Weights of a small GPT-style language model, trained from scratch on English Wikipedia.
Size: 13 layers, width 320, 5 heads of 64.
MLP neurons of a small language model. Each row is named by its layer, matrix (down: output weights) and neuron, and shows model dimensions 224-319. Each number is 128 + 32 x the weight over its row's rms, rounded and kept within 0 to 255.
A block is one neuron, or neurons of one layer that tend to fire together. After each block is what it responds to, as a language model described it from the Wikipedia text at the highest values.

L7.down7 [ 86 168 107 191 136 117 147 113 113  73 229 189 110 119 137 147 117 131 132 147 122 164 209 131 118 115 168  94  89  92 129 136 174 121 143 111 176 139 151 138 161 186 167 168  83 104  89 152  97 127 157 119 104  98 127 111 140  97 159 122 176 147 163 150  97 169 104 136 106 161 119 122 161 100 183  76  88  95 112 135 110 120 108 123  82 140 150 123 113 132 133  84 144  97  95 128]
L7.down63 [153 164 134 169 107 155 137 141 119 176 155 109 166  78 153 110 156 156  61 132 135 160 111  60 122 128  90 129  71 124 128 124 110  94  78 164 139  98 100 158 167  69 103 101 131 115 113 103 144  85 126 160 165  78 126 132 135 202 126  88  98 100 159 195 109 146 129 127 152 139  85 127  75  94 142 156  61  36 115  97 186  94 116 112 102 157 108 165 135 129 208 124 100 116 111 139]
L7.down138 [180 105 202 131 139 142 150 116  93 114  77 116 112 148 174 141  76 136 111 181  93 126  87 140 128 148 140 163  51 153 145 114 130 129 129 156 205  85 184 128  99  98  83 163  94 125 146 180 175 114 153  97 196 110 147 123  78 116  82 110  81 131  78 105 115 113 119 160 121 145 187 126  89 140 104 139 163 101 157 143 102 122 136 138  91 134 152 196 164 101  98  82 147 124 135 128]
L7.down146 [109 101  69 169 151 129 123  89  80 113 130  72 136 180 169 117 119 178 169 189 214 141 153 103 100 125 136  84 138  99 120 169 145 150 140 124 136 130 156 155 127 180 116 101 119  56 137 178 109 118  89 124 134 144  89 121 112 105 144 175 111 132  87 152 148 131  92 135 159 133 131 115 133 128 137 125 140 154 122 157 131 132  87  53  88  98  99 151 152  87 134  66 204  86 119 145]
L7.down889 [146 118 125 132  80 112 103  92 102 210  90  59 161 155 166 137 140 153  88 113 164 134 128 103  81 161 159 162 109 114 155 140 132 154 107 146 107  95 131 135 123 156 111 139 129 116 188 102 138 146 161 120 139 123 105 122 111 120 139 157 112 121  99  90 152  74  99 152 141 133 146 103  98 212 173 168  61 104 116 112 105  88 158 132 115 112 154 155 135  85 122  75 121 132  97  99]
L7.down902 [103 175 196 145 108  80 108 145 126 107 137 160 176 121 157  85 134 152 108 143  66  99 137 218  86 160 154  95  54 180  47 123 162 155 152 178 134 166 117 137 122 151  79  97   0 109  62 141 136 104 177 122 157 145 160 160 117 139 151 140 130 157 120 127 160 136 152 100 100  80  92  83  72 121 148  95 125 174 149 124 151  75 142 158 115 150 122 132 133 114 109 118 169 121 127 106]
L7.down1163 [149  95  84 121 112 151 144 103  98 161 138 132  94 118 121 165 105 175 131 156 145 141 147 105 172 177 168  73  76 189 153 122 111 112 165 157 107  78 148 130 144 124 104 184 135 106 163 135 132 207 163 165 106  66 118 142 170 162 136 116 121 125  59  69 130  98 138 118 101 108 155 103 146 158 177 128 113  84 139 127 115  80 157  74 165 126  74  91 123 135 129 143 128 117 107 150]
L7.down1273 [138  82 170 101  90 106 141 182 145  89 141 147 126 120 106  84 173 152  48  94 151 153 172 155 133 139 171  95 151 132 148 130 137 108 154 184  93 128 119  89  82  96 114 161 101 158 142 159 122  46 140  60 113 154 112 103 133 159 105 143 159 182 138  88 137 143 176 171 125  75  57 120 112 140 155 116 168 103 111 153 176 107 127 162  97  83 148 136 121 134 129 129 119  73 102 173]
Responds to: Degree adverbs after copula

L7.down41 [115  97 145 114  81 149 195 136  57 131  86 115 106 143  88 136 118 196 114  59  91 125 136 146  84 129  17 177 111  99  99  69 167 172 185 116 114  96 156  77 123  88  99 144 141 123 140 147  97  91  89 137 157  88 156 119 155  48 152 130 103 109 151  84 115 134 123 142 139 139 132  81  98 171 123 148 113 150 110 118 154 172 109 118 161 113 112 188  90  99 132 113 138 192 153 138]
L7.down177 [103 138 171 104  71 194 145 140 119 151 175 133 158  95 122 145 139 117  74  65 141 163 167 133 103 173  44 169  80 134  91 144 186 196 146 108  86 152 125 124  64  49 136 159 138 129 136 116 103 138 162 172 132  87  86 108 132  91 177 104 126  56 144  86  95 131 114 149 132 120 148 140 120 106 149 173  66 117 137 145 133 132  64  74  96 110 127 163 139  77 157 110 156 117 104 122]
L7.down296 [ 98 104 176 139 136 152 134  87 132 121 123 145 189 141 123 162 131 148 143 163 109 127 125  95 153  56 168 105 154  96 149 125 100 133 135 122 132 122 151 115 145 166 101 149 131 149 171 226 114 113 159  79 129 130  71 232 143 123 164 117 134 110 202 136 114  45 136 161  86  76 138 150 132 101 160 167  93 138 184 132 123 151 153 140 115 155 123 116 119 136 165 159  56 203 114 105]
L7.down346 [125 128 165 170 141 170 138 112 152  75 160  94 120 115 147 152 128 119  99 135  68  98 112 106 159 148 118 190 141 126  97 168 181 147 110 170 153 133 130 121 101 184 128 142  79 127 148 151  73 126 137 109 137 108 125 138 123 146 137 163 108  98 118  74 159 160 132 139 124  93 147 121 106 197 132 181 153  92  82 167 153  80 112 114  88  80 176 120 119 118 169  95 183 141  85 125]
L7.down797 [122 115 153 168 146 149 151  93 108 136 135 111 151 105 123  77 131 156 104 101 102 151 111  98 143 141 173 107 211 136 117  90 138 189 100 144 196  89 102 129 108 122 103 147 129 150 103 130 101 117 163  77 140 141  50  85 129 143 185 182 166 100 122  97  50  98 144 106 114 167 101 145 155 131 194  78 126  70  86 125 101 177 126 135  74 158 148  84  90 148 154 120 105 162 123 162]
L7.down932 [173 116 126  83 159 110 124 160  80  58 142 111 126 153 107 129  78 164 116  69 124 133 119  97 153  97 136 151  70 159 126 126 215 135 145 119 136 113 135 101 107 151 135 102 158  82 120 142 141 149 155 160 120 137 118 132 112  82 112  79 218  87 115 105 142 143 112 160 103 122 139 109 133 144 132 114 108 167 192  96 112 143  62 115 174 189 146 159  98 105  93 117 125 128 147  97]
L7.down1015 [137 172 139 128 140 110  58 121 120 129  98 132 186 138 141  88 159 158 100  84 131 161 129 101 160 138  68 108 122  85  75 112 152 117 114  20 113 143 104 101 156 250 117 183 143 151  80 144 130 100 131  97 170 126 121  95 141 123  83 206 126 114 166 123 135 184 179  81 139 129  97  93  85 158 109 163 124  79 134 161 176  98 127  64 106 122 220 122 109 122 136 115 112 119 160 143]
L7.down1040 [ 65 123 163 130 170  96 152 158 122 105 138 109 144 133 115 175 165 105  81 100 140 169 160 119 116 216  82 129 165 122 130 163 159 165 104 102  80 110  77 131  28  67 105 122 151 122 160 178  58 108 144 185 143 102 130 133 130 126 207  90 175 107 174  86 108 116 121  99 107 148  93 129 121 132 163 169 142 174 129 106 126 146 156 106 125 146 162 132 131  78  92 157 126 108 101 149]
Responds to: Verb stems mid-word

L8.down181 [121 121 108 173 106  95  78 133  95  46 110 101 130 121 161 116 139 146 130 177 166 153 119  91 122 180 174 149 145 179 120 114 169 134 186 112  27 178 112 137 146 112 103 108 158 173 141 130 107  92 138 114 181 140 119 199  44 177 127 128 132 158 156 141 103 117 112 103  96 153  93 125 115 161 151  86  53 106 160  80 144 121 133 109 113 139  82 135 125 149 179 138 211 145 125 163]
L8.down589 [ 91 128 158 162 150 127 100 134 170 130 122 184 132 134 156 100 122 133 150 148 106 136 160 162 135 155 175 136 140 108  87 118 136 112 171 128 146  85 125 147 167  80 175 111  72  79  80 180 112 166 159 209  76 104 124  85  87 167  82  82 151 146 103 122 123 161  57 143 114 104 137 120 146 119  88  81 113  93  78 169 219 107 123 105 107 123  45  97 176 114 149  92 131 116 154  94]
L8.down791 [114 178 114 111  69 122  80 147 129 136 158 134 157 148 124  61  91 144 146 125 122 104 151  93 174  99 158 102  76 124  92 161 132  63 118 160  86  98 136  94 152 104 107  90 151 120  85 155 133 140 156 147 160 159 135 178 121 157 132 135 120 179 139  93 169  67 137 119  51 136 166 135 150 159 146 164  48 142 133 119 100 119 127 130 119 160  73 125  81  33 139 115 179 141 118 121]
L8.down890 [143 138 122 100 140 149  64  70 113 123 103  46 147 161 164 123 204  53 134  86 101 110 185  82 188 140 109 111 148  92 126 130 177 103 110  75 147 159 144  81 128 138 102 135 140 127 193 123 145 111  88 131 137  91 160 111 118  59 123 123  97  90  92 104 119 131 148 107 142 156 143 119 152  98  87 200 113 178 113  73 150 133 144 158 166 120 105 115 116 120  69 100 133 110 142 182]
L8.down932 [128 136  78 141 133 159 143 142 152 105 172 120 118  94 167 147 126  97 158 159 114  60 132 165  67 130 178 118 131 166  94 129 167  89 207 120 134  99  58 158 132 126  86  82 141 111 109 108 170 129 137 112  49 131 114  92 134 162 123 138 122 122  96 168 139 150 130  88 183 180 104  94 123  81 150 110 153 159 140 131 143  77 158 121 154 170 106 146  96 108 131 137 162 148 135  84]
L8.down1008 [ 66 147 121 134 185  97 128 128  93 137 117  54 186  65 143 124 158 125  85 192  89  91 144 140 123 145 105 126 136 133 118 129 144 148 133  88 104 157 144 157 105 105 144  77 129 159 142 131 106 127 185 115 144 104 120  85 159 131 125 153  89 101 107 128 138 106  99 155 150 120  96 119  49 128 166  95 111 148 130  85 160 131 151  89 185 124  99 154 132  97 123  64 194 154  84 151]
L8.down1114 [145 149 132  95 157 125 139 137 117 186 158 111 183  96 170 106 135 114 127 118 162 100 124  96 110 107  88 125  88 139 102 129 181 184  92 119 146 158 141 120 144 144 114 108 145 145 154 135 126  96 161 135 203 146  88 116 168  97  93 130 184 172 124 103 138 132 117 165 104 145 131 174 122  99 102  68 132  68 133  99 150 135 129  96 169  76 130 128 126 152 140 121 137 130 137 146]
L8.down1243 [110  88 152  63 143 130 106 123  90 141 161 130 142  97 147 108  89 190 145 179 153 124 169  81 164 168 133 202  81 122  88 143  71 123  60 159 136 147  74 120 175 189 130 114 134 114 122  63  95 159  93 154 148 113 144 135 106  91 147 155 122 137  89 133 123 137  90 138 146  93 159 187 162 148 139 142 122 191 106 147 122 142  98  93 138  93 161 110 106  87  85 170 168  95 159 117]
Responds to: Measurement unit after number

L7.down106 [116  72  86 177 165 150 169  89 104 151 144 124 120 102 138  84 135 200 104  98  70 132 136 128 149 137 141 148 107 114 131 154 171 170 156 184 197 102 173 183 108 147 155 106 135  73 183  92 141 164  84 120 123 143 131 157 114 171 131 184 105 169 135 145  93 134 109 170 119 111 100 144 144 130 155 115 140 101  86 151 118  97 149 167 134 134 148  64 127 166 126 131 128 159 151 123]
L7.down120 [183  87  81 100 113 188 175 180 160 113 162  86 163 143  73 121 155 148 112 161  59 100 144 142 123 132 168 138 114 120  99  84 139 152 163 120 113 184 115 112 123 148 109 137 159 150 134 103 152 140 158 172 116 142 112 231 121 103  75 111  60 101 131 124  93 137 152  72 102 147 127  96 124 178 146  75 125 138 164 114 137 118 121 154 133 126 117 181 136 146 161 133 139 119 148 138]
L7.down484 [103 116 118 120 131 127 155 108  97 153 138 195 142 178 140 177 116  81  91  51  75 155  92 116 134 131 168 196  69 153  99 122 138 118 135  46 143 119 105  98 104 144 126 136 126 131  96  96  65 105 139 149  75 118 136 151 134 198 120 145 134 156 120 131 116 185 113  87 118 119 125  68 131  59 110 201 116 135 112 115 128 132 126 154 123  78 131  96 132  96 182 130 111 138 137 149]
L7.down587 [120  93 156 137 137 152  79 122 155 121 126 129 142 150 146 167  59 117 158  90 102 108 151 119  96  55 139 165 129 153 104  67 174 150 179 127 123 116 103 121 130 135 129 140 133 213 146 125 129 137 126 111 149 116 133 197 129 145 140 144 117 124 220 128 165 176 112 110 112 138 130 130 164 117  79 136 159  80 148  66 166 167 163 129 135 126 157 109 164 140 140 114 243  54 160 188]
L7.down594 [ 85 107  99  80 115 145 149 130 122 136 123 142 110 113 123 113  83 151 176  36 173  95 139 147  86  81 156 138 129 160  88 144 188 131 105  67 164 102 129 122 138 160 109 127 107 190 173 111 170 149 117 165 108 127 133 114 117 144 139 184 141 105 143 148 121  55  84 137 171 148 157 136 147 113 107 143 140  68 109  94 123 121  69 119  87  94 138  95  85  78 106  94 120  92 110  89]
L7.down772 [138  83  96 158 150  91 125  90 185 111  82  82 142 103 123 153 116 121 108 171  99  59  92 115 100 142 195 160  75 121 119 115  91 137 145 157 171 118 195 127 168  77 163  99 188 165  96 140 127 115 167 125 123 149 137 165 109 116 106  85 151 136 139 125 162  53 142 139 177 130 183 159 100 127 113 122 104 118  83 127 132  72 138 130  53 105 177  93 152 119 117 154  93  85 202 126]
L7.down1035 [142  85  77  73 193 113 133 103 117  97 109 141 109 139 103 155  87 142 173  71 173 122 143  70 169  92 135 121 141 110 126 103 114  88 105  93 121 132 157 117 160  93  91 155 149 148 113 151 114 165 118 101 148 120 151 162  64 138 124 192  83  97 118 111 101 157 154 180 112 126 116  90 139 150  90 152 148  97 170 142 131 127 207 172  89 122 109 141 132 142 116  64 129 105 117 135]
L7.down1158 [ 99 113  74  82 117 115 183 136 133 144 126 176  59 109 170 121 151 164 147 184 132 147 102  97  92 137  67 162 147 176 107 117 119 143  76 136 102 178  86 143  28 148 131 117  76 122 137 163 122  44 151 165 127  68 126 175 110 133 139 150 108  74 145 106 151  82 119  91 159  85 183  45 104 166  57 119 190 141 159 120  98 106 146 159 154 105 109 131 138 138 137  96  94 198 135 141]
Responds to: Later cells in statistics tables

L5.down601 [115  62 101 107 142  92  91  41 123 166 157 198 114 153 115 114 140  97  72 143 156  93 120 117  67 159 101 155 122 155 125  83 119  91  99 139 147 114 149 170 120 138 122 188 116 100 138  91 164 125  91 153 139  99 150 138 128 103 163 112 175 122 104 171 181 127  92 102 176 124 108 116  67 170  90 153 145 135  58 140 103 110 123 126 154 148 149  94 117  92 116 159  96 107 105 150]
Responds to: Table cell delimiters

L5.down8 [114 188 143 146 112 173 131 113 141 157 116 104 141 119 107 119  95 101 122 154  98 157 127 106 116 117 119 168 115 137  78 127 146 174 132 142 107 110 115  99 128 114 116 139  86 100 164 118 160 134 134 110 147 149 138 133 120 145 196  96 166  87 100 119 194 130 114 127 140  80 137  98 201 128 102 106  80 135 143 129  75 141 121 139 149  89 132 154  85  90  96  96 163 143  64  81]
Responds to: Digits after decimal point

L5.down1095 [113 101 158  82 113 150 195 152 110 121 178 122 165 100 103 152 163 115 158 169 140 110 129 136  66 119 103  96  89  97 132  96 143 124 163 131 158 131 161 153 112 156 121 135 147 164 129 133 150 128 127 126 156 106 195 118 126 110 109 116 141 148 106  95  59 140 157 121 174 161 127 133  66 100 129  70 134 131 146 120 123 125 133  76  86  91 124 182 138  84  98 137 132 159  43 100]
Responds to: Degree and hedging adverbs

L8.down56 [112 131 125 173  91 147 144 106 180 141 171  65 110 103 141 107 138 111 151 171 151 164 110  85 127 187 156  61 127 142  53 139 127 150 143 172  98  98 155 176 149 107 153 120 119 203 138 187 150 151 163 121 128 108 106  90  96  99 122  88 151 133  69 106 144 183 162 117 124 142 126 115 174  73 182 119 159 105 150 118  83 111 121 117  96  66 177 134 166 119 134 131 103 178 170 172]
L8.down225 [ 91  97 112 171 203 127 143 142  95 191 112 124 112 122 148 102  92 145 131  99 143 136 178 111  45 162 120 123  61 173 112  62 137 155 129 145 128 152 117 177 117 138 111 118  71 211 140 100 138  76 147 152 140 123 154 156 125 142 141 157 119 153 105 127 180 104 126 134 173  86  94 137 131 147 168  98 141 163 114 101  91 123 165 147 197 142 156 100 150 125 141 105 142 109  87 104]
L8.down604 [109 146 169 170 188 126  96 154  76 137 137  73 144 112 137 168 112 174 175 137 142 159  45 159  73 153 140 119  86  86 121 105 102 131 119  96 149 178 146 129 110 145 110 178 123  65 189  84 131  54 150 114 166  90 152 194 126  82  83 142  89 110  93  61 157 131 127  88  76 106 140 155  85 124 149 133 151 161 136  20 128  65 173 121 144 102 132 119 132  74 158 147 130 134 178 171]
L8.down783 [ 78  44 143 127 129 164 181  88 125 171 129 106 115 104  66 132 175 110 147  82 105  73 147 148 183  84 118  97 152 159 134 163 153 109 145 159 105 141 129 135 140 101 128 151 116 103 122 142 184 145 119  45 106 167 112 137 151 140  99 141 117 111 119 169 116 125 112 147 162 156  92 178 127 123 132 134  90  88 130 108  89 136  86 174  56 148 136 162  85 125 106 131 120  98 173 107]
L8.down928 [111 125 129  58  86 134 107 185 134 181 133 195 111 158 116 165 109  64 167 149 105 165 118 101 186  86 122  86 144  76 188  73  91  51 102 148 187 174  98 112 154  91 136 100  96 135 136 169  95 171 120 148 111 103 105 126 135 154 146 110 170 133 103 192 133 103 115 120 149  85 133 149 221 142 108 127 110 127 118 122 129 103 169  93  69 153 127  61 154 114  84  93 142  92 119 101]
L8.down982 [125 109 166 179  87 167 132 139 125 151 148  90 172 165 216  81  77 126 111 121 100 113 108  64 106 116 135 114  79  82 155 116 152 161 177 136 126 106 137 134 167 169 119  80  66 122 176 167 108 154 168 137 154  83 141 118 141 102 140  94 166 116  89 118 155 102 169 150 101 174 123 140  71 137 137 110 148 124 154  89 175  57  98 127 127  91 105 158 118 175 132  91 132 147 143 131]
L8.down1066 [117  96  59  68 111 152 180 144 112 159 160  98  94 132 125  93 135 136 155 184 151  79 146  89 150 129 158 149 132 130 138 167 123  96 152 152  90 166 162 120 120 133 116 152 112 124  75 152  89  74 132 142 102 104 149 135 154 106 146 182 171  92 170 112 128 109 113 116 143 140 107  73 145 109 193 179 175 109 165 137 111 136 121  79 124 104 140 143 118 151 142 171  80 139 136 113]
L8.down1224 [112 146 193 148 153  85 109 179  97 109 120  63 193  87 154 100 105 150  73 106 191 118 120 158 161 119 136 137 115 114 112 141 122 162 187 151  59  97 135 102 144 192 151 148 130 127 163 116 130 128 154 149  90 138 133 145 133  95 111  47 138 138 131 138 158  97  78 109 126 111 136 152 117 163 119  93 135  89 147 142  47 136 161 188 134 178 137 111 168 141 144 149  99 108 162 159]
Responds to: Degree adverbs; table cells

L7.down173 [ 89 164  67 157 112 153 198 138 147 156 157 170 182 161 173 100  75 126 175 133 131 151 137 107 108  94 114 134 131 118  78 109 106 139 150 161 114 130 139 129 173 107 157 144 143  86  92 181  83 113 106 111  98 110  95 137 135 117 169 113  81 135 178 141 138  80 145 146 176 135 141 155 125 138 122  77 128 160 165 112 164 153 122 177 169 159  62 111 136 149 123 105 177 103 150 103]
L7.down233 [129 109 117 105  97 107 159 110 117 183 168 112 144 172  89 141 103  94 161 149  86 118 130  94 107 128  98 177 160 136 149 124 141 133 177 103  82 137  95  95 163 127  97 148 183 112 113 130  77 110 148 129  98 148 162 104  96 170 140 138 167 149  74 119 187 123  93 105 108 129 142 187 201 163 120 152 125 124 126 165 140  86  50  96 123 112  96 156 130 108 178 214 167  70 111 158]
L7.down286 [127  67 133 140 143 131 168  89 150  82 197 118 142 182  99  95 133  55 165 134 102 166 135 143  51 144 111 122 112 137 113 132 174 111  88 173 143 123 156 109  74 149 108 120 108 147 166 103 162 105  76  88  54  90  96 114  96 121 160 196 142  93 140 127 113 150  87 119 147 137 131 101  94 181 123 138  96 148 100 151 195 173 104 205 145 160 113 125 194 115 125 107  53 163 165  94]
L7.down530 [143 138 154 163 173 192 162 110 118 193 166  99 112 103 179 131 114  54 126 149  85 150 139  99 107 145 110 113 166  77  73 124 137 140  48 170 134 135 128 148 124 171  92 123 122  93 123 135 112  87 132 114 151 196 135 113 109  88  84 159 150 163 102  87 123 171 104 165  64 132 112 130 137 177 155 103 152 126 162 151 129 166  70 115 167 126 130  94 124 105  98  41 125 118 120 104]
L7.down828 [109 151 125  75 101 117 137 157 126 173 152 155 163 165  88 114  78 105 112 100 156  60 159 146 155 111  13 165 191 144  95 114 189 193 135 153  93 125 139 159 134  77 105 110 124 210 170 119 142 122 102 152  91 156 136 126 182 146  72  85 158 111 146 136 115 111 140 189  90  94  94 143 138  20 198 134 106 107 165 140 156 181 131 132 210  98 131 172 162 163 157 120 114 137 157 109]
L7.down1061 [124  90 110  68 110  90 104 132 101 143 121 107 123 149  69 134 116 127  78 152 129 128 171 119  85 147 110 110 126 127 152 138 140 197 164  89 187 109 119 100 153 161 126 188 182 112 112 126  94 152 159 124 103 129 138 144 139 112 116 176 123 141 100 137 121 153  62 186  81 105  85 129 168  96 133 115  81 134 166 133 115 179 147  68 144 121 126  77 134  85  97 168 143 112 127 109]
L7.down1135 [175 201 125 155  80 103 105 152 191  90 142 128 128 177 114 126 170 106 129 125 122 113  99  59 141 118 117 118 141 121 118  90 113 171 104 136  80 111 117 100 132 131 137 138  71 167  72 153 118 131  43 135 121 129  74 140  88 144 152 106 124 114 107 147  82 123 181  85 138 159 127 113 138 157  84 170 106 171 102  94 184 115 116 199 153 141 112 115 146 154 171  94 147 152  60 157]
L7.down1159 [106 118 160 125 103 135 120 109 142 182 135 172 175 148 135 203 120 113 166 148  69 153  98 109 157  95 122 170 148 133 103 150  94  73 117 125  67 106  85 136 157 133  98 153 150  82 117 211  73 155 150  78 158 139 104 130 151 111 143 102 153 144 136  87 113 155 123 111 140 130  73 123 147 147 170 132 126 150 146  93 132 183 131  70 136 103  56 155 213 137 151  85 122 102  89 105]
Responds to: Units after numbers

L8.down54 [132 129  97 155 141 114  91 154  72  73 103  85 169  63  97 129 116 147  89 148  84 116 146 107 146 138 126  92 134 151 102 129 140 106  81 160 191 151  72  70  73 122 112 157 101  75 127 111 156 123 114 129 126  99 116 106 153 145 125 132 130 100 111 173  85 193 164 121  99 140 130 105 123 151 149 133 107 133 109 157 133 111 161  90 135 135 118 153 170 113  51 119 172 151  67  87]
L8.down172 [160  99 135 109 161 111 118 159 144 107 166 141  83 135 134 100 171 148 148 161 141 111  83  73 178 166  73 150  91 161  76 153 105 133  42 108  96 122 115 109 104 164 117 128  74 153 138 101 155 112 116 106 146  89 122 144 121  97 123 171 146 137 132  98  99 140 114 145  79 115 113 132 102 180  76 160 174 149 103 109 192 150 144 145 108  93 121 172 136  86 133 144  99  96 121  79]
L8.down335 [173 133  93 114 117 151 132 176 170 147  72 112 200 128 119 133  92 144  79 136 157 180 124 172 140  77 131  98  90 131 103 143  70 123 118 151 109  77  94 168  86 124  76 132 108 178 173 119 158  92 142 141 123 193 120 150 128  56 108 169 137 155 119 135 105  81 129 197 166 139 105  75 155 106 136 148 164 124 156 159  74 121 119 113 126 159 139 165 155 156 171 115 117 148 147 115]
L8.down448 [ 88 117 128 115  90 113 125  99 159  81 121 107 100 167 168  75 102 136 110  64 111 132 117  70 100  99 177 135  77  99 135  38 145 129 171 160 141 120 154 136 147 126 131 103 131 107 144 119 148 127 168 131 140 130 149  61  94  86 121 206 103 141 166 137 115 142  97 158 132 157 122 138 133 128 122  92 185 161 106 171  64 146  58 119 104 109 190  87 126 164 138 125  94  82 164 105]
L8.down534 [161 177 112  82 129 112 132 102 130 145 124 129  69  80  98  99 154 155  98 165 177  84 128 162 232  71 118 118  91 133  89 135  99 121 155  96 102 139 161  99  51 155 145 130 135  98 173 119 138 134 116 144 117 159 104 108 162 124 107 107  43 176 154 159 113 122 117 121 113 186 112  71  94 157 109 185 172  87 171 153 120 121 157  51 128 167 121  60 180 161 113 122 153 190 172 144]
L8.down539 [179 119 121  99 144 144 108 136 193 146  95 110 117  92 119 142 115 173 158 129 119 116 166 122 116 122 148 149 113 132 140 103 141  83  93  81 140 129  81  75 106 169 112 101 111 184 126 108 168  95 116 137  81 146 114 131 115  96 124 145  76 108 100 106 128 175  80 107  92 141 168 109 173 163 102 135 189 143 106 114  92  76 118 132  81 153 125 139 150 115 191 183  98 155 104 138]
L8.down657 [ 91 154 128  85 106 115 160 118  90 125 119 114 148 125 108  90 137 129 100  88 155 153 103 161 164 137 124 176 105  98  57 143 107 109 131 130 104  96 129 112 172 148  69 161 101 115 193 145 145  40 166 171 146 137 148 161 108  81 106 155 145 110 176 111 133 108 147 137  83 105 110  62 136  91 149  84 119 118 137 133  99 101 172 141  51 173 158 119 159  82 173  65 144  67 125 177]
L8.down771 [123 150 102 162 144 100 190 132 114 141 138 131 123  53 100 155 129  53 123  97  84 116 157 111 135 137 147 161 151 147 122 145 141 147  87 130  97 104 150 129 145 105 133  88 187 154 126 128  93 107  88  88 147 108 153 154 166  99 122 102 152 174 114 119 123 157 154 140 163 119 104 100 156 146  93 150 182 119 215 158 155  76 100 176 112 122 187 143 159 102 120 101 159 127  75 143]
Responds to: Pipe before goal-difference column

L5.down437 [ 94 148 132  61 112 121 166 122  97  66 146 177  89  94 166 150 126 132 139 151  83 181 197 112 102 160 146 121  80 148 148 124 198 102 128 145  55 121  73 102 103 136 128 154 138 111 176  78 107 137 138 116 151  82 156 121  89 123 138  80 160 131 100 139 159 196 137 113 129 171 103 118  80 139 144 153 128 128 150  51 167 151 109 136 172 160 122 179 180 119  96 140 108 170 106 119]
Responds to: Transitive verb completions

L8.down120 [ 98 169 159 192  99 141 108  85 131 153 127 172 138 162 132 169 156 100 134 145 120 131  58 137 134 124 156 152 131 127 110 135 117 156 116 107  69 142 141 108 162 118 106 133  74 176 176  64 154 114 147 119  82 148 151 169 164 124 178 136 159  96 130 110 140  84 118 144  94  98 106 180 142 169 105  95  72  83 123 110 144 122  77 151  74  98 156 148 146 135 115 128 152 144  75  96]
L8.down514 [137  82 117 119  68 157 144 131 108 134  80  94 184 197  69 159 185 112 109 104 102 124 118 157  81 181 116 117 114 139 108 145 148 122 175  93  35 147  63 114  98 153 197 118  94  60 175  97  85 132 152 107 122 129 114 148 108  69 113  57 131 140 145 119 150 106 172 110 162 172 206 170  94  89 155 120 100 126  88 158 115 135 160 138 103 164  73 127 112 132  88 154 188 152 134 150]
L8.down537 [142 101 105 108 158 123 190 113 131 100  92 128 123 136 104 111 149  95 100 164 141 122 139 140 113 123  94 137 110 133 108 157 141 112 179  42 115 147 211 127 100  94 136 106 129 166  87 132 101 148 153 165 142 159 116 176 193 114 135 116 142 121 144  84 121 199  80 117  76 100 131 173 127 144  81  90 126 151 176  86 163 146 140 157  98 111 147 116 116 163 103 112  98 116  63 130]
L8.down631 [130 144 175  73 127 143  97 112 176  84  98 148 149 106 125 132 111 114 181  78 130 194  85 132 141  87 133 164 175  70 115  78 105 191 160 105 122 133 147 135 104 204 134 180 128  71 114 138 137 165 130  80 139 145 137 132 100 173 153 155 146 106 140 104 170  90 134 139 136 159 127 129 125 146 158 132 163 120 107 106 121 129 185 119 145 140  96 157 104 133 160  67 122  84 123 167]
L8.down807 [148 159 148 144  93 142 112  55 159 110 176 148 151 107 146 130 144 160 192  94 189 148 117 166 114 126 166 158 127 149 104  91 114 175 165 130 115  97 170 128  90 116 139 124  90 132 122 190 121 107  70 120 149  87  85 154 137 187 177 121  90 112 178  86  65 177 172 120  95  82 180 126 155 104  92 140 134  61  53 134 107 123 107 178 156  78 152 119 137 137  70 109 187 129 158 165]
L8.down953 [147 164 157 141  69 155 167 106 106  92 118 112  53  87  96 156 153 135 110  97 162 123 120 137  86 122 127 110  99 143 124 202 144 144 101 122 149 161 177 140 111 130 104 122 128 111 113 158 155 158 126  58  90 118 129  88 128 168 129 169  57  46 106 106 152 101 201 172 153 107 134  88 177 179 124  80  71  90  99 174 154 102 151 114 117 136 185  77  89  97 116 106 115 124 177 172]
L8.down1037 [126 172 121 156 170 102 105 155 165  85  66 160 152 102  89 150 113 159 128 148 146 142 103 142 158 163 162 156 148 134 146 157  93  76  79 111  80 115  84 117 114 178 118 164 139 105  95 132 145  88  87 105  78 135 137 123 180 193 115 184 191 127  87 137 153 194 153 138  96 145 170 128  95 111 121 110 122 115  89 149 206 105 213 134 113  83 129 144 189 169 169 110 142 165 118 161]
L8.down1217 [170 109 176 160 127 120  95 137  80 162 122 159 109  53 158 132 186 101 103 159 112 128 130  54  97 131 150 186 119 161  92 126 140 168 148  82 116  93 129  95 103 174 101 156 114 115 100 139 155  88 103  74 182 149 114 133 111 131 134 173 142  39 165 118 176 131 120 165 180 131 110 143 143  71 208 112 143  83 101 199 129 145 130 153  81 154 150 108 146 137 168 151  58 107 171 170]
Responds to: Split verb stems